MLP neurons of a small language model. Each row is named by its layer, matrix (up: input weights; down: output weights) and neuron, and shows model dimensions 0-191. Each number is 500 + 25 x the weight over its row's rms, rounded and kept within 0 to 999. Numbers have three digits each.
After each neuron's rows, "fires after" lists the tokens most often just before its 100 highest values on Wikipedia text that the model never trained on.

L2.up797:501454497503485498463500529485510519532484472499510480479514492537480452507518525467490516475522478508565485540455473554484536492465527489501511480459482480482499525519514523501529496490498539465513485512515470489524467476456477541500511498524508454481498550541549501487480478498504523482485496495547514452499462519526520467482518464516521503508511515548506481522513488505502462504520497496531465558479496510486512503486477425506532491509445515540528516503511515482510474500503482508483510478511471510542492516490478489528493501554499539494495466477485489462527500506491496518
L2.down797:487477487493533473474504519469528514533538478455514507505538519562491466481514505478473506508513544481495491520521495470512516501509487525489477497483536480513508521479516524453494513471497500472512491509496488512456509436495488494489503481509503483484543468495524522502494511479482470557522534541493465460484467492497489508568498557527473506508523506537474500498492515449459525489464511479520500483544493475502494529484484517487517491522525528525475477480511521476574455484468538537576480494507528536451534482497510530525508488454441475477494514500476486477495471562459520489
fires after: " S", " C", " c", "S", " Pol", " s"

L2.up64:506532546495452489475511524468508523463453506488493511442497539485480529503473472494527501515541547490506503478489513556468536576483509479502473535474466491502457510466491477488503414491498472480489497484543493518524498484500517512565504497523511503474499464498473516494513475512478527531490520484480473553495491477535513509495520494473521486499479481508544489481488504492481471501501462508498516504528514500477491526517549498474461490482499533513543477519488539494501544524483520505479471461509469468511530539428503464543516473470517508511465483502493508521513520515482530493
L2.down64:496475521498507481515499496458500479453469501522460498504518492504529536532490490482510485500558535502558481498500527536485512513498513489488511538516554498521461482512502534540567399496458478488507464473493474518521514508479502487532487470532475522507523486490497518502469482501481540471472533504444521543490463474535506540532474495495476499510502483485545493479489482495518532494482485483481545442517522481500492463507550468471509502479482508498525489516491520502511518484460481472481441451550497494474477498498490539498518472513519476486491456523502522501507520535459513469
fires after: ",", "s,", "e,", ";", "a,", "),"

L5.up1207:504522483478516518486502522511485492498513527491451510533475510527482506564487495454446541477449509499501528504532511503452507474503475498479493534479514501469498510563534494479520481505500503475470512529550489507497527518528538485499471476499510504524505519501497507530502533528487504520471566537506501467488471493539519456496533524493512505451484504514521538554503526530502468509463463462539481494509519436491514502459492489514468486492482531473497520496499474507518473467495486491496474429523514505524491528509540444500514512552482521507490489499516499516507504473480501506
L5.down1207:539511474471472484444498476497477552523499466513479468514530512468515501491540484520536524509482500537499494497490450540516529524491541475498489509480474506548522464485499522474499507501516492488488476482496520501477478539492504477477465505455498492519498481503511542470481519461497498482530538477481476535491526488458495527471484521451475493491522462528551491475522481531508502497533506499525508539486517478525502480520502463476486547501481506482485457517491446532506514480524501491480499513481498481456496525480476456526564534511432527495509503462487510564477511477499518480
fires after: " c", " sp", "\n", " br", "sp", "-c"

L2.up912:507539534500515460456501487508495542483475474502482528491512556530522459494508497496499496516493483503513514495473518505495509473503514502475482538521499494506493518441578534474498498492491497464523489489474470532508513519470469513530510513568526481479514523511513480547508533524505484484532483509500456494531489539487531485516511488473480527466460521482501473493485487532510500538476535474495482539492489482522540476452505436520554514505476513516511483489513559489457528500495445508496476516492506511479525487484494473528488517524511535462496521469465533482468502462483486529
L2.down912:516483516500511468458481505534508494514505500505505499499497530488483471471518569524483555514473459504500503437492497490526487541517509532481487519504498502490484473504486449499513478502508495491519503494505477495503489501499544481489503482500494498453536473493508470494526520512501541508495504489405506535510479504462520472507493491495497507511501496518514494538481547561482483527511521549519463507531496407490499531505524492472491507478461504522461508482509528506482528553454463517548545533499535497516519468534512490499483503474441457498489479478431500484441476503516533532
fires after: " c", " ", " C", " car", " Pr"

L2.up1118:519484562509512481507480473485509536513518466562501556531533506548485518465503492556548468524510509503522493475491489489502523499499529482501467532502513523537492491481468518471528481511525492540492520490490539548510507472480501549499499468520523563496533485475500468496498549514511468535491525495497477536480475507518527490467504474476532507490467547460491469508488514509473516450499494524525479479514440487517535506436501461505452510496474510489508502511499523506492503448447526453503480532464491500495482533475470524496473477482506497486451528497491514481478492540483526497
L2.down1118:497504507491521501505499456496492517464462535540490488521498504555519509481509469512498530500528472541441495464487500542503468512504481474478503517555509477511483518498471516469485500469483484487485483496491462482456549488524495545520503486512530524470528513509489486499539519467504549525500456468525507499457449475487454455517499529491484500499550486513500506491480508523506540492516509543485479493540484532463541471487496518498484525496526448507507465484497518514512529527467522479492523552473454500529523473498494500529493557475527538448471519519482482471479479506477429505
fires after: " H", " h", "ording", " Th", " B"

L5.up1500:497507493514505511498485481518520495464471527431514468506534480472480463474519517507486529491523523482478503459461526503477447519495540544515451500435475513524450485521526527497498480530520500490551488472566484503481547505516522543459438501534492435507508476552516496526486457531538497507472509520503478480503511483471468502462492518488510475475466487536527499491455497500519483528521514500528483497495526479471507491510496518479487489477483500528522432513541510506494512530520494496509510508520540503488496525497464508516504474504463494499468526529478496520506567488475499467
L5.down1500:484518528504514499502508514484507481510497485496516488501493504517465474501471519523495510514480493495545504534508523482526516568474515475512484502531529499564537477450477520501481562478509465521479529489520532504493493479521496473534511490509474491481521515485505517491505481493499488505468478502505449531481489514485478482473526503507526531500513523482459529498505509519515467492491534490520514528538476495506471480524544484544496498546480467508551470473505541513522483499478498513439472483514505520440508503556466494530458475458498485494461454549526563488527520498479508457
fires after: " p", " P", "op", "sp", "p", " B"

L2.up1358:557474483545522527525512496491444473448533477496473484489491458541508476515464512547541509452484512516519494504482482544449531515546555521501522496524470465475466524495505532476543463495483470483540542502488510515482476498487533501479515515460510476472511462509531501508494501442462502458509526485507499491494492520483467501493437499517509500519512498460520538527468465492519472502468509485456477497519487544522505491507539481491485502465523490524485508543510499476520497480503545446475516503537511487508487534478495441514508522487534447490481510491502505497500527513547492494
L2.down1358:516508528565490521541480483541493468530472482503493475504485492541518492500500519515492513493477461548480483526514495484491500485496523539487533492527474470473497506504496497498475485478517494498510519490509479458434530487450471504475523487493540481512524494519527491505508542479523451447469482498468483558506531526481469506509488535482520508454541502503468510507493501482478433484485514488528496511503516481492506527534514509471470475512503506476499515526511501479526544477536509552480473467476484502455462511457498499495533505544517459483534520532472491514435505516521448522
fires after: " H", " w", " W", " Co", " K", " h"

L2.up1233:482499508536489551483515486502481526513509456524497495494548511487487496473556512516491510471479465511490478522496471510468516491515446498502533520492530521485510501499598520493513509504531517498536546525477487503541516506498474483521484515548521506466507495506479511520528514467498525532516547501537516502495508507531493526517470510556486529476490488538533443517477491470520469505460531517493470532472492474489477458457509468483495494482465498519495452547507489500482469517481506451486472483510503464486493529505530490499474491491430489500524531464510565512466541501469524498
L2.down1233:514518518510493494475482461463494500513497534508497471491511519494466542430514487508490529496482485543513457478510472491532498531437509504490510549501477488471503491502535505467527486525500540501488483528520494497517513517476476499496499479496515474517501529523466522511501481519516543549507514502453506454508540501484510533476480469492483526498471524547493517485454530533522482510542506463505493489451500440503496543578495548516483505570475482479465538494493473508514499532506526497471540478506508479444502484514528492508485480474495465496464535492483453492476496465529526524
fires after: " C", "\n", " c", " s", " S"

L5.up1087:470509456494531513461481461521505515489478508504490487492498524499540479512505494486497516508466513473486512477509548500516502476531444537517514504519491508492499525491475504454528516483526443455521488480523521503501492487508502511494514507523490510482533501458546507511523524480515501513516498473519520518510505508468533497516535503500518481494436449529485478520522482518473484526506560475453498498452523517502524543492441435477499491539488474526494460422487493511551512504503518465504514479522516522539536470498492453515520522517496499454497496559557463492444512486473458521
L5.down1087:473505453473494492478508514536518465476479524500498477498480524490518490489510519510514466506481536505563506494508464485457475513456531524453532504464494478506477448483543507540482502503483512523466503479542485484529477515481468497504489512485549483489525500477483497503490475528482514513526530547495467496496472503470494471514489543525523469476504516495501517527522532528489486476521483502489458458517454570497497486547497511533529511539466479485477521541526506511455504510507505508478484469541477520501496516515533548531528506473500525490490450483477510530526479522526493484
fires after: " b", " B", " H", " g", "ph", " st"

L5.up1456:498477536492518472486503542512491526497506471465522478458495509521489568485538545515475506481434471483498481509499550523527476503517505488478496531497471476462500566521501467463524492564475483530496479508482512539506507486499468496531486489495481470472502536509492513493554489550494505510501527491529478501500529478518505539502518458506484486458455543467492489497520514524501484462508516502495534466483502507533482530513510477542505533482516535495498514456488458539517537500564463476489511519506484516502496530530471513446487535483524503491491476490467454494452554500548489508
L5.down1456:492524446480476529502535526469475496488482481514529500485496504510512494453506496498476490536457500502524489480534486536542509496491506516464499473484478477519499518515493465499474546570549530518492514533498502512493501516471525444472505511558502540491501510475501516508485468536503475491481502486553507495538509529473511472489482496504467491473495538489500510517531480486486473530521506523549524497477504537503510543585491489474477470469538460491481492461516489498484511489501511474481518459484477495507508536502494503484509550497510498505554514453439489476536502532493497525
fires after: "\n", "==", " career==", " =="

L2.up301:460452499491528488561482484509473448459517505492483529483504550482502493483447503533486457480497476497510528478454516498490497497464517506477526555515501484548464499491516499525465546502505498489501510487503494521532462524510505498503470504492503478499485504473508550533523481501526498484483476486504514548518516460501491482508535507528505528464515478525513517507518532483497532496509465507518531494512486505469503524536510496481468511495531509522488507492489507484487543491477505487463478493528526475532516471506481502508515494556494522496464521478486500508505546465511521507
L2.down301:502544502491506491474515510484524522540480495495517512515493489488529482449496495478510502502531510509493478513503547522461485499462512501507509493518517544451525458514483502470580505495495552468508498515506493503530484535544520469490529511504499506505502506529547431464465519509475500510522460502481494513490482544523505501497504496498494481491484517474524505470495457474512530510503491472506524437458494483512454491520525528484502487504479527530466502508525492504507496542495517508488514531488466473470498484491527526440464465505492483500489533488520554474490478490507510543
fires after: " C", " G", " c", "ild", "\n", " list"

L6.up1430:516442479532485519445512480475529515468485462538522488502503494579541528487485476513553516493546506477499491475469514511528455485481480496519497493507541494454557535481492492527476475470480472464567470481441453525491502516479484523482487492492504488492527496518447478478537498477556497528495480576491499500509496470523490532528535504476501479476491476500513477513483490491502507493499496468456490468546501460503508498456497490479509543492463512523503495525482502530542487499505513515497500523504520448548496503467457468506480507529478462484500506490489514512502504519488541487
L6.down1430:537502536514491506516450566468463498519536486512508475530533481539503478520475515516505493476489493495510443507496475491500543482460495509509475495507474496467539498485502451527553469491521483544525461492482483493481473501482514529487510452501514488452494510449511506505552511459544483480487499529451459511488532507526480487461499502497543487543509525532482473498530546549502466512497453492489473494490446527489481534529460538519500514461466506504452489491537498478502497517480521491471489485482507500527486528539507471479489519497525513488518520487480518469491502503481527524
fires after: " H", " c", " Cl", "h", " cr", " Pr"

L5.up507:519500459489521451514523500501507550545516527507512487506533511493500506478515481499485525473509507481520451497502505509531470513501483501548450491495517481586492505529491481458466451533480517463524471491471531537495518500554488497473511449497491533525493521530535530512533503525534498550492502534512507499519474499469529520535490442466509446462491465541507490514487517525522511496503523474523509511501516489458487443494474496512464515541464508497541468528540523476507505483512487518505461513477434513483494497530485508488533516513455502532500509517503510483485500518507485542
L5.down507:525475512510509487478485539465450516497488492489516487523510475533487519475486465533530533503509535507496514497558489504492470500525474481477501511487493548435506523493509498528483535497496553463458460544508510536512532531521527512530504512495477456519491485497488511471494455493513550518514495490444455519533500509476482484494505515516483512523516474510506515484516495551484490504550537535476462506504522509505518503520524472509511494496507477521518485464460490472521489494512561439509424457497531524494478443505514485511521508520471519463515503446527504538490501493539514494
fires after: "\n", " l", "|", " under", " st"

L2.up384:536480507516479511520485521508491494493487500505508487511517525504543475514546531486459520473500496503508525495509510510502563480503469533549488483475484529503484462538460498483476494469484498452486495488475544532501511465506511478513517477521496518518465519557479554462511481539498517512491528493507496509503526520513458472524538458480446477454511506503514482514479490488476458487468526495486495472491555492505480517473528484479522464490506545526468507527484449510500491501516477462548467515503492518513525486543516502526469465520477486500494524513516522539488510488505531520
L2.down384:509493512450468469487458471483529485471537526508481468494506493517509489490501490481482489517507497519510501545471454511472489501488494476481511492483522534525554496524521449484493473457489513470535525502475490481493494500505510468513471487526472513511463491511492507465500490479508549529492480506452522438462511518495479496501523472477495457472494494487472517511499532513503520542467492498512513514535539526522482515464468465493533479481504492482529478471495452512542509460517555488491480481531482491473518440518531488508553535493511498489541504526554518509494488496497487490
fires after: " =", "S", " s", "B", " S", " f"

L2.up150:492489499510544501528505514468503469532495522485511520479544542490478480522488499526504496461493502507493504524452489546497519467454511475492466539485483474508501505509556566505499539449509461519503472520514460532495492523511541481479496465487499462542486470501543457541482494483475533469497510522499514522514496498475485481483514506504492501482470467462514505506494495494517516515495563534516487468491504504422514497489496526497495474502469520522504512457493521461517511526547507430448502462511496511515501539489527461542493475512477496547503488483554471504471531492502487487
L2.down150:565496542528513447524523539538496482536495517471495509517539497504478529489511495492496493512504510471499514487507509509509451478451500507557494477481496473492500463470478457529484487499484462463500515508462518511506487507508536510471542460500528500515451530491503490562527484485514486472543491515499494522525526456533532501530477521481552462469489491522510532507508478469509499532518495489476507520507510454494453518483481450501489524487542501512499499528487473460502479550546483533525538541504494488496507529409482513493469489493527503494521501504525459477514486494497487518
fires after: " one", "w", " W", " w", "k", " Rec"

L5.up1192:509476524530514498521531526468503511490508524477510552526494529489489446429490504490528518513483451539470508495504484484517457501470489544514558489498486499482464462475534517465513462508519504503511467477510496500535516501534527493509461501515552467481530499521478506487464479471528528485515536474497481443495525471537503479498505483522477462516467497482502518505464464501524514469503536497510495512513520498502491520465495504478473500491514497531476537483560488500478487509490473487474449489500470531548486506500499498512498503501497506594551519514491532502496496530532482527
L5.down1192:484500512532525470491485485538497482501481516510493481534523478495512487497493548494493499476498483549455518521491522543522515521488494529506548513499556495469501516476457508487530493491541489505551469499498512483521492490488511565482506483500448475501492526497509443517457444482471504501543501469438526512493483485490473503498460501505515485517485491483516523511479496499537498511513512493486479511463493549471438527499471506484476533491544454523512499506550485501534482494536443489504522496466501432530557498475511518493488474492528481493545516516551518514515519451447469514
fires after: " s", "w", " sc", " p", " w"

L6.up113:490524509465520498487507493537469490525544495482483496526507538479492536482530530495470510516507499494474498452474527458486507503482526498461500492487513510475516509489501474524493503549526488504536485560514475510519496526483528465521467538466496492516452509524525466502485471554503516456532484531572514499494488508458490479529496447485485469497511527486468477492538543470516472459514461511503497509503536542511479503532510438516487503482532508469493465454503495467499482506514445492483530468563513508530488554512520481439520488470527503517440529467473480514496495519501472474
L6.down113:518535526501489532522529461468486493441440539465494490529461478494508522498511497500517468523492480467508501483500508552509512498526485498463499508486474494497491508506498418523499483512475506464542483510467517469525509493478485474452519481511465503531467493507494512534493512505488496534472550562514559505516508491506516542522496508480494520475474509490507507528495494522490453534534504509464526524488442494488515504577469501488508505536493484488485495491459506532451528480487511500540499469496468509474524606510512533459483547470501530507523479475508467496497464489504498512
fires after: "==", " ==", "===", " career==", "s==", " ==="

L2.up1284:480485514525477464502536513525534487489519469507547471501519477506506439436509552507541507491497512534521480441520481504459525501520460500541460517526508494517503511504508497504524485506543513495496507512508477491557525530484486532492498506509487487497521517492505485502500510517460516495490508512534490496484481533453491495473454475522500518456428448515493484485466513509541474512464484531481503511508508492462563464427475506500529500504464496499507463530498520503518484459476480465520493521509528490522489501521515499461499534542513473490509495479517489510527505526474518510
L2.down1284:509499465543495509474532498503482508486470466541488485468529525503488486463514556519517509497489496553522468470537511509525528559492473499521488503519536493502526532503547523540512471519552523516526493499477518478510456487470459511527467471521472459489535522468497467480543492460528513495519483513508530471458443531490518469485485484520490515477512484457472483512472504490529475505534512505464467497489537493475530483514460487503499496521487467515490513473501498549507511495531499458462471481553499489475489467529524494461482512517472477453491459526518482515474486523535499540
fires after: "\n"

L2.up559:485523481493519544513517481488538546503471483524482474491512479566527488501463480531473500486541526505495484499489468473501495485525521480499483545481518484560492506524530530517507482476494495553550497530490483520542507477524486526498470458508514494475531496445481441459491541496498524537461528479561475516481508507489491482446476497503528502524450489501496464537504519459446494497516533502504462507508493502482513518510471510458495521536468478497497486478509507489518501508464464491506482501480552477481506485520525498515511513491499504530492444488527504512511501524514497505
L2.down559:488554492507501549460518460475520500485490525510458511495543527486491533496489488490480509510504516562500452527513489473513534554440510523495475481497481516497511507512550484498491502480503526517512480511503510493523512477458513514499485444503497506495498531486450515431526505498507525516504473505543460502464489534482483502481500480511498521497498471512473468541492546495514462502502490451503496489490490492483473502492480483515542477528499536537472485520490471528507511468523474474496474498499548516516502502516464489562543499497498464457498470501517494511488467477559504484
fires after: "\n", " a", " in", " Q"

L2.up1041:481476514540481439468520503470501554466510512522497496529521499474464516476532502504529491495516515496497529489522496494462498539514487504521517456493481457491493537455538490462498485537513496467517512545484510552519514483483500510534462502570485563482486447493516520532508492504481527531523523536535492485465492537512480490493475488461544523499498534493498486546489496492489505507489462485531511503442501510524482466441503532483485517492512486525462508472547514486523515509467497471497513501507543500510458470500493512465493517475511532488486493485527489509534510516465527521
L2.down1041:502468573528541479502565517489527505518500502503487487486478504466485508475509519511501464490474515453488494488495522492483493520494472503451501499485495534497500490471498467462521478506526534492520462530507510525482531477468471494506483506551534498522482450493458493508501468486542515535482493468529449523480504515490490526483499508491513524506469548487483500488522484499446452488490492476539483496492500507507528496512501531533475478514475521519497621484512505496545518499463485518460471472497506496486490487485496537456499513497492488489508497492490510457485543529523536572
fires after: " S", "|", " L", " s", " sh", " |"

L5.up581:525526481497513515492466486471515506533491486500465515517499492492496510470507491511518529510458498487502476539459544460520483514515497513508487491506468509577456512538536521507476457500485456489519488468477487495493514490492462547481489502522446514512512509494492499492537519513494524492520525537519487505530533515487475510508484538474543495522472536483527499517519494472538470494486522456511516473504507506531486472547506455518494506464496553500464465458521453513531509486503498524487498549494493518475473412501529494514487524475483538518480486463509475559511517516511480518
L5.down581:481484491499480470521488491522492540480475560507529466499457514497494498492449473526543498505542537507495508509452530481501473520522491493488509513490473478529514498452520488479501492473510468491478485457482506483522513482447453501503534514474496502493486512516513484483500441441500495516517508532528491486469483504488515507442512498525517466454502498498521528529509538513498511496509524476522488515506509493507457516445491525528462509503454533521479515523526497556530514435472452482506472526534480516479533513503531514526478471486481547511513468495539496468489501517503511489
fires after: " B", "b", " b", "B", " R"

L2.up258:452496527511542509437550508457532501524538524510508537503530467499541540499489516497561502529525472492493500464464510486496484507522472548496509499506552510552453485526533491485496518475517442464484502490506544521522518507479501520499550498461474510498518529508500487499512476495465499511498504529508491528440505480503452469538481489519489506482500536486516509536522507477495472528490536530489514520519491491516505488488493522547504495557526480473475483507483479497518516521503487519502521479533511514478553488496465491568476499524454488521502514467510517547506505491506485430
L2.down258:466492503510521531463496468521507492444503478498472516503551526463496511457470517464487503514449469536487488506504540465494514493437448519492471459489517480520511500520493496476508510457534465494552503541495499485491501479464437512536482509491518491499520532483500474527522492501503494459509496496519512523517520490489481497523503475527544487525488500537506517529491497516506478506461508529491501473494489460536529493462483532468486486526465489492560500497462513498497478539506500517528524490543518543486520477551526528477496451529465491492489523538509472558536505484478510535
fires after: " D", " R", " L", " d", " Mar", " K"

L2.up102:459516519456507471550503520480462489499553508529481485471501476526476503511530508487483486499488511509531524496469507455477477523493536491509496493487476501499494465580503504474515494511485492532513481525468489478487503487498528557472520495501466472446485455488486455519501524508518511529502492565452502495549500497521442564514496477503517504504530452527491525480431506502494481461531528507508502500470468521506484510507496489524532556520512477498472483480464467531488464484511514450511531497508500449513489449502479506545519536537490467501531444518516468497511495432538501508
L2.down102:484483533505465496519497516514512548479512517477528486471529461529482476479499501522468507463477535519466480498446455544447513470520479503473494473498512510429493522522546517543505538495524455484491490495511493489430535517490525527495490519484536545501504531477507478476503508520496531494481518506476447476484524505518513476516470514537477526440528495498490480475517534469481543504530501486525563478489528487502488470502534512520525517467530474512522495499544520513496514506437499515469488504493481490508469538490530512510523489502516572518465497518486522463504477509511482493
fires after: " sh", " h", " H", " L", " Sh", " K"

L2.up614:504486502508493521487498474530513492485507456535491535483460464536536510506485516485500471454455482521527536450483481510482493479504553513526518543492517504514518562539512499544514508481531486478511518453500563512496512494470512532512524455457459551458504471533515511517504498483424502499505477510513477479514522504526473492459519436474492528446478490511498503509504470480476477583466490521497506509484467491478533505485458512482468533549496510522527454467537500479479540494508502508441476488532508516505493519518516512522528495476528494507480484489468479493499508487463505453
L2.down614:473552499488535543530472465469491537538513497511518506468482500469541524468537533482511529487474478473468506522482498495487533469479486519483486485498486510513530503473535484426537510469509461469466497505508499485537528513488513527484454505540549520494542468485533498459526486479497499501530501509518464517507508496475467513502518479508465524463505498494476476502498527427505489519492508466579490510496525469474504484479490508486501527452443523496519503469507468528488502485477515487475518532520499504485476473530488473551501462495512505507458495508462493495527493513510476524
fires after: " K", " C", " rec", " Rec", " Pr", " D"

L2.up173:498514522512528465530505475483491468489490474483492486499487509516516529467475497519507508491493539495458478504515491490506483487496539526519511533479541462504505498529461497529492491536486545513480511455516486504496537518479495540484508498540446447477504521531544482508464494499512542473471500477497505495498539502496492465513483523469553499520447494503515530510493447511510452552500492475501448468519476494515508469464505489453502489454508520498492463536484472496496515489453512488499545510503502545513492525506523505540480487549481451495482495552485510444498511528458544488
L2.down173:451522527439500494517474492463502472549484482476522470496458514518488491489477479495520496518483489471476475477469531515494500505511493512543525540516481451491494505508494530516496538471507494477480537478486514484489493513505477516478521530468484466447565521556481496470510497475498530501489475499485494477478481484481485517455523497516501511496499519528515508480452506499500513452521540533496486513528568536454520534479531501531517462499447489480522512500496495492464527507494481529490495477536477542484523509520494542476513545509518495542543501526442504457512515492493503490
fires after: " P", " Ch", " ch", " H", " S", " p"

L6.up148:494487534530549471501488500502538513493467497461526471526533490473472496494541515472534516477498488499549532458472505501484495463522519513489497501483483451509463472528492436532496531468512502462520486522500537481532485491498475545467527509547473518493446511477489488553495498545509483518516484506504567507456468499520497495483469487493501493504450500540544515495499516478494472496527466509471518510515501536507463511515507496558513497518460501469504459488488482488473510482509477448467497552537498542509533527486512523464461536536492513498454498452461489495483518528464499507
L6.down148:485532523522493479536494485480486531497507515550488530514480487509498506486516477497491476490478516460474489502525494480532464497535508527507488515478470496524521526536498437492536533493526488498520517478510511539485532539518499483493509479469498485509516457506497512500516489479487506439499492510442474502480490480448509493540552523537543523535520508453468513456544477500478458488502544480516525523481497455488541502525483478516529453498529484495514509456492516533509501492501516474490412476527510500512509519516445506445507535491502500483482481496496471516517473526499494501
fires after: "==", " ==", " career==", " A", "s=="

L8.up1364:470492507509479501508495502476502501500500466474513439558494554533523495455513496497487511497502498464518526458529499525454474479508507502481514504486494453507493482549498516494504490508484507521467503529534539526504518553494505505510506482438497485501550481527507512526497488509494487529462486562510531510489508507499503475458479450510489519513533495480511531456507530495513513473510539476476478503541465518483495513485458458488446475486467504477473497531562522536544471484486496482500492538516507541532540499515485497485499489486450539526515533505510482494503539453535557471
L8.down1364:523478542486525518475466483502468517508474500469501459515531468458513482523528504522513497528477470509497519477506434533482531525490507507531473502517525528515487519538500527451481505487491512484536496497503509558530464525552498493465506532532475500511465533502452557540525527465497520503523455472488501541546492473476497525507527502487513496508476495476510515509551534521511530455489507524539468464502502541498490487439506479500505525494507478478493519499501508500532541513504519513545480465523495512498470431542549482523517498467483544469517487490484489499501497487444457507
fires after: "\n", "===", " H"

L2.up1243:520508531507495510498487531494515487479472477529526487529506544483549489506479486463481482513531528495553519452526490479464516453519519533525475491520521485462489498507469454525539490484467505476495520514563518546486478483528499513481523467524489514503475473572518486517500490534484521503475484474484500549492447459535496476499522469499492523481476476497464501472483509494507494505501484531515506521505533487480477501509522486496481519502509521506475483486486510515497512490521568505486484518559481480500549501516516482486498530460511470474490517461494496439507522467538491493
L2.down1243:548458487502492515522472510478487502535444526500521501534508494490468519487508452512459523439533516421493523489528515474514465449546494548466449487491530474432447515486493503519517494481476494468490496527501537525517491531475460476486506508498521522523483534487483498531470488504490504487500451488499478509517507492499468525520486489485475539444509507501548471496505485508505491504524521542477510510496522518511442545490556526463514497491532495528481474454517562451499495483527506491493441473497505496493509487549509539491505545486489533537474496504523513544507500525515506510
fires after: ")", ";", " ch", "),"

L2.up155:515488521479496505487469488522503527465481524486519475497573527507490482522489474521520541504508473498509503461502521520474510483473521481498516464505516475495507501460518529456493506530519459473508513503498490533506499564523495495565506500507509491502526491481512524514483480523480498496556508509506468481492473495485508501524498494493461507558532463484464483510489478526491517492466491522446500407492487506486505496404491490514539482473507519509436538493488529518497495507567499511529501529483492506553509535497519463495493531483520515537493468483543509513505487485499520456
L2.down155:526472500503523455471491501498511461511483502506547529445500471485479540479486467463499491500516491536480483528501487464513483461500542541467491490512460503518534509510519492473449489472495538533545540524491540485494477478462502489466470496496481459520548532479472541538528470510537501467486529508477522520508514487489481469468500449488481530494514480490469527488554515481518517501548527554487523528514511510515519536533469508491456486486512542484538469463514480523500479469498508457459505473500461514514476488470495469521478523512470492504524525496518509477458527535521466519
fires after: " S", " there", " consist", " s", "ist", " N"

L2.up856:508502508467466508500537537486478529471541515494523513517493464487518491529468515479510502501500514527469472498502530501473520512479524489532493477497535482519397444499471519495504484490456497495516490503499509512483538477543482469521527521539481579492504503521527500498556474485493484512489530463537533509476518527528500485520483452543443498547511510490509545549482472505537505488441474506535497521488504483515467514459530509480473522499539515481477442511497487524494495494497520513546490508549528499519516502505509503486497514531528522501515459504510467483494485504523474485
L2.down856:534491531492499502496522511519525520453435525477492509487455490564540497503456516473483498498467531530479496511479463521485512431479497507505484516500487439536478478511487541479486475520510496480454523538504466508501509456530512519513508494498456507481497497511499529511507480499457465513484500510515510446499468531496458520502503471554521496444497528490494494558500441511523528528485532497500496488498524473499514529466543481502489490498507513525517531512517490497481519507516483552502489549496469528479473443455529503484530481502492494551500505505528476495493505499471484540
fires after: " f", " t", " F", " s", " G", " l"

L2.up1152:466452492529511523480509480504491524473497489483492479503494528479465561480471496525473517481495547516525528467487491542470518495496480523488555474485497519503467530485547475543481462509464516488498517525503502528524494521474516515506499548512543495485498456480543502518476536506522511523508498520446469477520509569502463448503515511542489508502507480498445504539534529510527495494496535493496479504475481480496509475449506509464511515490476519514463525487452497514475499470487486462499529483492547487499491487523513472512498521534487485463455469520532462479506492481480523487
L2.down1152:422485501480511462495525558477483493530462513517477488533447500489463518479497499524491481486466528498509477505531524498505443494481545531502508521496540522509481528534479511502489513455495516475511472459511478494521510509532523450539480525552470536485494475489544480523462502498512525488520501526514511522470496525522522521512523472506534469511485485455457494482501499504485510506492506518505519506501473527505538501470487479484495495546468537502511513480524504485491481505483525481483490517526515463528541505512486512462460497491508502499476496478482481496436469542497481487
fires after: " s", " c", " C", " S", " 202", " H"

L2.up1416:532516543464467482535505538510520530513563483507543490511490488552445439505493471524486526483485456488515533480465490495454489471494519512522518461484498542506460454504462488498486505549452513488500435517508520499482469493499508511518533533515506471526490469496492447529486501462484537476537515534511497485518485484502487513481475505512513452495484526506514501518491499501544494492526467464465490503477521528497429496500495500488516496491542510490508503508522477486459473520520518529507522468467505497489489470523520520491496494529512466462440452512530517512528495507496515513
L2.down1416:454507478500519513481533463522498471505489467477460454505514538481484499460491517484529467525486539546522488484519506544520541486494499500520487487499501479515494556534508500487472499477513503507520524489517476467487432559486497470521484527535469485477536494457515510478502458507526510465522527519475524522486513479532521506506515454477483519535455485477506499489495471481469519505542532534498537525460522481524511520494534513483513517522506464523494466502513531513585525446479488505542469480485461497486488500521512494551511529515472536475483506507530467465517501510487449498
fires after: " h", " n", " H", "h", "H", " w"